Weights of a small transformer language model: 9 heads of 64, RMSNorm before each block.
MLP neurons of a small language model. Each row is named by its layer, matrix (up: input weights; down: output weights) and neuron, and shows model dimensions 464-559. Each number is 50 + 15 x the weight over its row's rms, rounded and kept within 0 to 99.
A block is one neuron, or neurons of one layer that tend to fire together. After each block is what it responds to, as a language model described it from the Wikipedia text at the highest values.

L5.up1051:57 44 59 33 37 35 39 55 31 54 42 52 16 60 67 42 43 65 39 47 56 42 58 58 51 47 58 43 40 40 56 75 19 21 46 57 47 48 59 67 40 60 56 72 51 56 38 64 65 52 21 88 72 49 53 76 38 84 41 76 39 33 55 62 36 55 49 83 86 59 34 48 38 47 49 30 48 44 46 40 48 40 57 46 51 71 56 37 49 45 56 29 42 33 53 57
L5.down1051:38 11 35 67 35 71 22 56 68 53 33 40 40 43 52 44 65 61 55 47 44 55 34 52 87 15 46 56 44 31 61 72 35 49 47 39 35 67 50 55 68 35 40 58 69 32 48 60 25 76 46 78 68 66 50 46 55 42 75 52 73 26 58 60 09 47 69 56 71 50 40 47 38 49 39 40 43 48 52 40 18 53 67 47 70 61 30 57 34 37 68 40 59 62 62 66
L5.up1127:70 54 68 60 44 49 50 40 21 50 55 47 31 43 58 56 60 55 64 47 50 43 32 56 67 40 71 53 18 40 74 40 55 56 69 26 55 65 43 50 47 62 49 76 41 68 25 65 64 65 37 62 62 57 52 35 41 57 48 68 24 49 59 37 42 21 56 64 74 56 51 50 43 28 75 68 92 56 53 73 76 61 34 65 59 48 57 58 54 48 37 65 36 33 83 27
L5.down1127:54 48 50 60 63 34 65 20 19 52 56 59 45 59 43 39 46 55 15 34 42 35 65 60 44 41 59 54 55 69 35 51 75 69 84 77 50 71 51 64 54 33 60 52 32 42 22 57 61 60 27 24 39 54 38 31 32 65 53 52 56 39 38 23 38 48 70 74 57 48 34 47 62 29 26 45 62 25 48 52 52 71 63 65 85 76 53 45 44 50 79 51 42 56 41 49
L5.up1918:57 44 54 28 32 44 46 44 41 58 48 49 46 88 46 45 62 53 32 65 40 50 60 61 37 44 63 53 25 39 46 75 46 45 72 35 46 87 18 51 59 36 31 64 41 09 64 42 34 42 64 69 51 78 55 66 48 25 50 66 52 47 79 54 24 21 77 61 49 37 69 28 25 43 50 26 66 61 56 60 36 67 76 77 32 62 80 60 40 58 25 61 77 52 57 37
L5.down1918:48 48 55 52 48 53 47 39 60 27 48 53 41 31 27 75 52 99 77 56 55 43 48 43 33 40 72 52 47 43 58 75 46 32 50 29 41 47 79 54 73 59 37 56 28 32 59 62 20 60 47 46 60 55 51 43 24 51 64 39 47 65 50 57 78 62 41 72 48 91 33 68 78 14 61 62 40 46 61 47 37 41 44 73 56 46 48 43 33 60 63 59 39 44 50 54
L5.up2072:50 57 50 62 47 51 50 61 37 77 41 39 45 42 26 39 49 63 64 53 36 07 59 53 11 52 38 31 61 25 37 82 17 38 78 15 45 29 50 74 63 40 22 48 38 24 28 51 69 29 80 35 65 37 19 59 34 48 53 28 59 37 65 47 24 58 33 57 46 46 56 41 53 62 39 71 35 55 59 57 34 54 47 75 22 67 99 66 57 49 51 23 33 46 74 66
L5.down2072:74 39 36 47 59 58 69 68 68 47 39 66 41 44 38 35 41 43 67 58 33 74 73 44 37 38 42 32 43 04 59 50 49 21 51 32 54 34 45 60 49 36 36 59 35 44 73 67 62 41 41 52 44 42 58 37 33 53 31 61 36 66 65 39 24 75 49 42 49 67 79 51 53 47 58 72 39 72 40 62 32 77 46 46 56 52 40 60 55 75 53 55 57 44 52 49
Middle word-piece fragments inside rare foreign or transliterated words and names, e.g. Sanskrit, Japanese, Navajo: pad-mas-ana, yam-aj-iro, Nav-aj-o.

L4.up1291:60 60 45 51 56 62 25 53 43 64 66 44 08 48 32 74 44 52 73 47 59 66 35 63 67 49 80 71 42 37 50 42 55 56 51 56 64 38 62 69 59 55 44 70 55 67 57 34 43 45 50 55 44 35 31 53 24 66 33 69 42 50 65 59 37 52 66 42 49 69 38 66 27 38 08 34 58 34 62 55 54 38 45 43 39 34 48 30 46 81 75 54 59 63 49 45
L4.down1291:41 68 61 46 42 36 66 33 84 74 54 70 14 41 50 38 62 34 31 36 09 53 40 33 66 52 69 57 67 49 41 37 58 43 58 59 57 58 60 65 56 46 65 61 51 34 67 35 52 37 49 32 40 47 25 52 68 79 25 04 32 45 41 54 50 52 30 34 59 37 45 50 55 48 70 41 57 53 54 49 42 69 41 33 42 77 50 33 37 37 42 60 43 68 54 10
L4.up1633:80 55 51 32 63 63 49 38 78 64 35 52 30 58 56 60 09 74 41 70 40 25 69 63 40 46 36 52 57 51 56 69 50 66 67 75 36 51 29 32 71 55 60 51 45 30 67 46 21 53 42 35 50 39 69 59 22 74 44 17 63 66 50 59 44 81 51 39 67 21 65 58 59 43 45 42 32 38 53 57 19 58 67 78 38 63 59 53 30 42 51 50 30 62 38 62
L4.down1633:51 52 71 61 52 49 41 48 67 44 37 70 21 58 46 54 68 39 47 41 41 43 58 64 65 43 72 41 33 26 59 60 58 40 49 48 35 51 70 68 53 45 35 51 46 27 34 85 60 79 34 43 40 63 46 68 73 50 58 38 25 87 39 54 48 42 57 51 38 37 44 46 69 49 79 50 37 58 78 71 82 49 73 67 41 40 66 46 50 60 53 45 51 38 47 62
L4.up1746:75 65 57 49 40 58 56 80 54 46 49 69 49 52 52 63 69 42 44 38 37 72 31 42 33 60 60 42 15 39 75 43 66 35 53 68 37 39 51 60 53 30 55 60 78 60 65 35 56 46 42 63 52 44 47 49 44 31 37 00 34 27 60 53 41 34 55 55 71 67 22 43 17 55 41 60 57 60 53 56 45 45 44 42 57 39 54 11 46 80 71 71 58 52 58 35
L4.down1746:35 38 50 51 42 71 80 52 53 42 66 34 68 70 15 43 40 60 44 64 64 80 56 75 59 44 27 43 44 24 49 31 46 40 47 53 50 48 69 45 70 31 44 43 44 57 17 52 38 53 43 61 43 53 37 40 60 53 47 33 47 35 46 59 44 47 67 87 22 50 56 60 38 35 63 76 39 46 52 64 27 64 37 46 46 47 34 16 38 76 51 50 40 20 49 32
L4.up2111:41 62 75 39 46 45 44 40 45 39 70 75 30 60 19 52 61 54 34 58 42 54 67 81 70 50 50 26 52 75 68 43 41 55 39 46 30 35 53 55 74 35 62 71 34 42 54 56 49 57 43 57 31 35 26 53 50 35 42 66 57 39 59 64 40 47 45 42 70 60 54 62 73 48 23 47 49 59 59 31 68 82 31 65 48 45 57 47 37 58 73 70 10 54 73 20
L4.down2111:53 44 67 58 29 63 47 43 57 32 48 48 69 72 82 54 65 39 57 27 62 43 49 36 27 99 50 68 28 45 46 36 72 35 30 48 29 58 51 31 59 37 49 78 37 68 38 31 53 36 35 36 48 34 32 42 47 55 26 48 48 30 51 62 60 71 68 66 45 18 51 52 44 70 58 47 64 55 44 48 51 27 68 54 61 24 57 42 37 60 45 85 40 42 56 50
Fires on the first word of a football competition or body (FA Vase, League Two, UEFA, table cells before First Division), and on nationality adjectives (Japanese, Portuguese).

L5.up298:43 31 58 63 83 38 69 42 28 52 51 44 68 55 64 44 48 33 36 57 45 64 43 61 64 47 50 16 47 62 99 43 67 47 65 64 51 46 37 46 47 30 73 60 45 75 49 63 58 62 44 34 53 40 41 49 25 66 54 35 75 62 50 73 57 53 33 63 50 44 38 54 42 78 69 49 71 57 63 59 41 60 25 45 35 48 43 35 38 30 29 24 73 52 62 53
L5.down298:74 61 40 59 37 55 53 50 59 39 16 88 46 39 72 29 77 63 66 63 30 52 62 40 57 61 19 33 61 48 44 25 48 46 68 31 72 26 64 52 62 49 46 36 28 49 43 46 32 65 55 52 63 39 42 44 52 60 38 44 47 54 62 53 94 52 47 49 35 49 64 23 30 28 57 53 41 57 50 52 02 32 61 51 59 49 29 76 54 56 58 33 74 60 67 38
L5.up367:55 80 68 78 66 52 53 63 71 51 51 80 76 40 60 53 40 34 29 42 88 25 65 53 21 37 57 35 41 46 69 60 35 55 72 42 55 52 60 84 37 64 46 43 72 53 46 66 59 53 65 27 47 53 39 73 44 65 53 33 38 41 33 48 84 41 49 71 37 71 24 62 43 73 48 67 45 49 56 30 46 30 21 28 76 57 58 59 53 31 00 53 55 45 46 17
L5.down367:58 56 49 33 64 53 55 22 59 62 14 69 42 27 97 61 65 82 43 64 27 38 58 35 30 60 56 44 57 26 44 57 57 46 65 47 39 16 22 40 45 73 36 45 36 09 51 32 75 53 47 80 40 39 50 63 26 61 57 44 48 72 44 50 48 74 48 37 54 64 51 51 44 43 35 43 65 57 62 50 57 49 42 28 52 65 58 74 54 47 24 41 60 52 65 48
L5.up902:81 47 63 64 74 59 80 75 69 66 37 53 77 46 63 36 28 48 57 52 56 57 40 74 53 36 32 30 22 58 68 52 36 30 45 43 49 49 38 64 38 10 50 39 62 36 48 68 53 35 57 66 26 49 13 54 09 72 66 29 54 51 42 30 77 66 81 62 60 54 19 50 33 52 30 67 38 54 63 47 23 49 34 65 56 37 71 33 49 53 36 51 71 61 55 30
L5.down902:62 41 55 59 59 53 26 57 63 48 40 78 74 54 36 59 51 59 63 67 86 40 52 46 36 80 35 45 57 80 71 69 60 55 68 26 67 30 39 26 64 24 47 46 31 28 49 31 51 26 24 37 53 64 55 52 47 19 58 62 65 43 55 28 69 54 43 35 83 61 59 67 55 37 44 57 38 50 40 45 52 42 63 19 69 86 37 69 54 39 61 32 42 16 48 41
L5.up1032:31 48 54 60 63 46 60 65 38 47 32 37 68 55 34 67 34 36 38 20 36 54 73 65 57 56 53 41 44 37 64 40 37 43 23 32 58 67 65 70 72 27 65 52 52 47 74 43 78 78 06 52 40 38 37 50 56 51 57 25 76 69 78 19 70 42 64 43 28 58 37 88 52 51 29 49 71 53 41 76 36 37 56 69 33 49 33 32 53 38 56 63 75 78 55 24
L5.down1032:62 56 53 41 55 54 36 32 65 58 35 42 52 46 68 23 58 42 55 52 65 30 53 67 63 66 73 39 06 68 50 44 81 36 33 49 66 52 46 76 53 70 54 38 37 37 35 25 23 51 34 55 38 60 45 63 22 31 52 37 49 55 48 56 65 49 65 28 25 41 44 35 59 56 44 53 60 63 45 55 49 65 46 45 45 46 64 54 63 55 48 54 43 36 46 26
Verbs or prepositions right after an organization, program, facility or product, introducing what it offers, covers or serves, as in features, supports, for students.

L2.up1687:66 48 52 43 48 61 27 33 31 78 47 27 37 34 56 30 47 56 68 44 58 43 66 60 63 34 29 38 40 32 48 52 54 67 29 51 50 46 29 69 70 30 37 27 17 49 67 69 44 61 42 36 54 31 40 19 64 53 39 50 54 56 54 51 35 84 62 49 48 52 51 49 40 44 63 33 33 36 56 32 39 87 29 63 43 45 57 54 59 46 64 57 52 76 47 32
L2.down1687:30 48 62 62 50 57 56 67 50 29 68 55 24 78 37 71 61 51 44 39 63 38 51 36 66 52 53 61 61 46 75 49 60 35 19 41 22 39 63 30 35 86 21 66 70 39 58 44 33 30 42 66 52 53 44 79 58 56 71 65 38 23 58 45 39 39 29 40 28 15 59 49 29 60 74 40 48 79 40 33 38 41 72 42 82 63 65 58 25 51 44 70 32 35 76 67
Last word-piece that completes a long, unusual multi-token word, mostly foreign proper names in tables or lists, such as Hermannskog-el, Dimitrije-vič, Karunanid-hi.

L4.up83:58 84 46 53 51 47 42 71 57 36 43 59 84 54 37 68 63 51 59 70 31 30 50 82 55 49 37 37 20 45 44 58 21 25 19 51 52 56 56 64 36 76 44 55 44 57 30 40 55 56 54 61 52 63 44 67 31 70 52 60 52 49 36 48 57 72 20 49 50 63 35 54 26 79 56 54 29 38 54 45 61 41 67 66 38 47 57 50 53 58 39 46 44 41 88 46
L4.down83:61 39 38 09 07 41 47 39 60 30 44 67 68 53 28 51 48 56 50 68 83 37 69 55 59 47 42 48 50 39 52 66 58 49 61 80 44 58 61 26 72 75 38 17 65 28 35 61 26 57 28 37 45 53 61 62 58 22 52 45 72 77 43 44 42 35 49 46 53 37 71 47 57 47 76 36 65 22 72 56 46 48 53 39 41 73 45 69 35 58 47 35 46 48 43 49
L4.up1187:41 37 58 47 82 89 59 77 36 40 52 53 58 34 52 22 41 39 62 47 42 71 40 68 23 54 50 35 73 62 66 45 31 45 29 49 42 60 40 50 44 46 51 53 39 47 35 73 59 44 34 47 37 71 44 42 61 41 50 36 71 36 74 38 43 64 34 60 71 88 60 63 57 50 29 56 43 32 66 29 39 42 62 50 63 48 42 23 25 62 26 51 53 29 36 47
L4.down1187:48 70 32 58 50 62 55 40 59 27 37 86 54 10 64 49 33 56 37 39 31 32 49 66 27 52 23 42 30 67 85 36 18 47 45 58 39 53 14 48 59 40 31 40 42 72 52 60 51 57 46 38 49 50 37 65 47 41 43 39 71 79 59 36 67 55 64 42 61 29 63 60 63 56 54 48 26 53 59 22 09 49 67 22 55 63 54 58 31 27 68 47 58 33 60 82
L4.up1666:54 54 35 67 55 62 47 46 31 50 68 28 50 67 24 43 71 33 41 67 26 69 52 57 32 50 43 23 50 68 60 44 33 34 58 60 22 65 69 75 43 25 69 36 47 37 12 56 68 74 42 19 51 15 71 58 69 68 25 39 63 64 28 55 41 34 44 64 81 35 52 47 35 46 32 39 87 67 41 71 55 41 15 30 37 38 35 65 37 48 00 41 77 51 59 42
L4.down1666:53 33 45 62 69 57 20 51 46 59 33 62 22 68 23 50 50 61 67 46 47 35 78 26 33 52 41 62 54 69 81 33 41 40 18 16 55 68 56 83 53 53 66 30 55 53 42 43 39 54 45 43 33 16 44 62 57 65 35 47 65 14 27 35 68 49 44 32 21 29 62 60 56 70 50 52 53 78 56 51 38 35 34 66 51 45 46 56 31 30 73 48 35 60 34 67
L4.up2234:64 36 46 42 39 37 54 35 46 49 34 57 36 34 56 48 38 35 57 71 41 45 42 68 14 37 49 66 63 83 56 44 41 70 49 40 64 56 53 40 38 44 42 20 25 77 57 65 64 63 58 62 46 64 32 65 70 38 40 47 33 50 70 58 56 39 59 47 60 46 44 55 64 50 55 58 58 48 57 33 55 49 33 72 47 42 31 47 51 28 51 56 65 76 94 60
L4.down2234:42 51 63 68 51 58 53 51 25 49 36 80 45 59 57 51 59 39 54 70 56 60 54 50 30 42 58 41 68 41 62 15 59 49 57 33 45 35 55 76 51 53 42 71 34 40 41 48 41 46 43 17 60 41 41 32 26 62 34 56 63 32 55 45 70 75 70 42 51 57 63 42 31 90 59 43 57 53 33 64 57 36 62 79 64 47 39 47 33 24 33 27 50 29 48 46
Transitive verbs (and some prepositions or articles) just before their direct object, especially produced, shows, contained, held, received, with a subject preceding.

L5.up389:54 64 43 37 62 39 42 61 51 43 70 67 14 70 40 60 50 37 35 64 70 42 57 59 50 61 63 24 23 34 45 61 34 22 81 62 32 35 54 40 57 55 36 62 45 34 47 57 45 48 53 63 27 27 46 68 57 70 24 47 09 43 47 38 35 55 63 50 53 38 61 59 31 77 43 60 54 26 64 37 31 46 30 45 57 39 51 68 54 47 60 81 63 73 44 24
L5.down389:40 69 49 44 54 90 72 47 59 46 03 57 37 54 39 31 72 33 46 56 32 30 62 55 51 67 37 52 04 41 57 40 75 48 47 46 71 52 15 63 52 41 42 68 74 35 53 43 70 72 61 53 48 36 56 33 48 68 64 45 45 59 51 68 30 64 42 55 45 21 34 58 63 62 47 63 39 23 55 60 50 45 77 21 61 39 45 26 67 45 49 52 47 54 54 67
L5.up441:49 49 64 29 57 38 48 23 46 41 52 35 54 53 55 73 31 56 55 71 65 24 33 67 59 43 75 53 25 45 86 35 38 45 46 43 53 44 61 46 50 35 72 48 47 46 39 99 53 80 43 69 56 62 44 50 38 67 56 52 27 62 49 73 33 57 68 57 70 35 53 60 56 68 27 38 36 26 76 48 58 49 46 53 62 56 47 35 31 45 58 74 38 39 65 23
L5.down441:46 73 60 67 53 36 69 40 67 58 27 53 38 52 52 78 30 44 22 21 53 34 30 44 71 69 61 23 65 15 47 54 88 58 63 33 29 24 36 59 67 69 50 68 64 66 44 42 34 65 49 56 39 70 54 35 37 30 42 61 35 45 70 54 74 66 74 52 56 52 39 47 75 54 54 42 57 38 45 60 54 49 64 31 12 48 58 39 51 50 77 43 63 61 53 65
L5.up1119:63 82 53 47 72 36 57 31 80 52 43 45 41 59 41 25 20 84 08 52 54 48 44 33 42 42 30 50 65 43 54 46 28 16 90 53 52 41 22 68 58 71 46 56 60 71 58 32 45 66 28 63 27 42 46 61 34 46 54 27 33 33 48 42 29 32 35 48 51 59 26 48 40 45 23 72 41 65 52 59 28 45 44 71 47 51 59 34 33 46 41 47 50 42 41 43
L5.down1119:76 47 42 64 59 58 59 40 82 53 18 23 54 54 41 59 88 60 55 30 51 54 57 41 41 45 43 58 70 65 45 55 68 52 23 57 61 37 30 36 54 84 22 32 59 35 46 26 43 55 59 56 46 53 54 53 55 04 68 41 69 83 33 50 63 42 75 08 31 33 65 51 59 52 54 56 50 81 61 71 71 54 59 56 79 32 59 46 56 60 27 35 53 61 36 44
L5.up1969:55 41 31 63 59 56 39 43 53 31 43 49 53 64 92 50 48 27 62 40 78 32 50 43 64 48 59 49 41 31 60 65 31 47 54 38 50 45 44 34 57 48 91 44 66 93 66 67 21 76 51 64 69 54 59 48 52 26 61 64 32 42 19 45 35 21 51 72 72 54 40 31 46 18 44 28 29 60 38 38 55 50 54 37 56 40 35 42 60 48 63 49 73 53 46 35
L5.down1969:41 26 15 32 62 47 66 57 45 47 36 40 47 25 39 19 72 50 56 55 45 34 56 40 24 49 63 48 32 65 23 69 73 63 57 68 48 44 56 49 40 60 50 40 27 33 31 40 41 06 60 37 60 53 72 66 39 82 57 59 60 35 70 34 58 45 56 38 71 44 41 50 70 41 84 44 59 40 29 32 54 54 32 36 52 62 52 48 73 65 57 59 31 18 82 74
Mainly "the", plus early name words like Singles or National, opening the league, division or music chart that a placing refers to (16th in the league, number seven on the UK Singles Chart).

L2.up1249:61 59 77 50 28 65 44 63 31 21 58 45 54 52 44 67 60 40 67 42 41 56 61 84 82 71 67 60 36 60 66 61 27 18 39 45 73 66 64 64 75 69 50 12 45 47 46 49 51 56 40 66 83 41 42 64 59 50 43 61 45 43 47 80 38 44 61 59 74 69 51 48 41 26 27 41 58 41 95 28 36 49 34 41 50 32 46 72 34 36 52 65 60 53 43 45
L2.down1249:53 68 63 84 57 47 59 59 56 48 39 56 33 42 36 58 62 57 32 36 28 47 54 76 49 59 62 43 35 54 55 32 56 46 24 61 60 72 55 42 76 72 46 63 71 66 74 85 47 54 68 68 52 44 47 72 34 53 55 42 48 35 49 46 65 73 71 64 43 39 55 72 59 69 68 36 62 34 69 60 63 54 72 62 49 40 41 39 38 55 57 41 51 27 56 49
Tokens naming a sports league, division or competition in sports articles and stats tables, such as MLS, League, Division, USL, Conference.

L2.up1769:33 59 68 39 73 54 62 65 50 53 62 51 43 52 63 60 49 45 55 59 56 38 52 62 44 60 39 69 69 57 84 60 47 34 24 26 43 57 32 55 52 61 66 57 52 38 49 85 54 49 37 41 37 38 48 49 40 56 50 26 58 85 37 30 55 59 26 54 47 50 47 41 38 55 27 47 25 60 46 36 24 72 59 32 72 58 62 58 37 20 39 64 63 17 83 49
L2.down1769:45 52 26 59 58 72 71 72 50 55 23 64 56 45 46 48 33 42 39 45 16 47 57 32 47 73 47 69 49 59 48 48 37 35 52 48 60 31 44 51 24 53 65 63 56 39 40 68 74 53 49 62 49 55 40 46 48 29 26 24 21 77 57 69 64 34 63 62 57 28 39 57 27 43 51 56 58 54 72 47 39 41 59 32 52 63 69 28 40 58 43 48 52 36 45 44
Words marking what something is for or serves, mostly "for" after suitable, intended, used or required, plus verbs like serve, support, accommodate.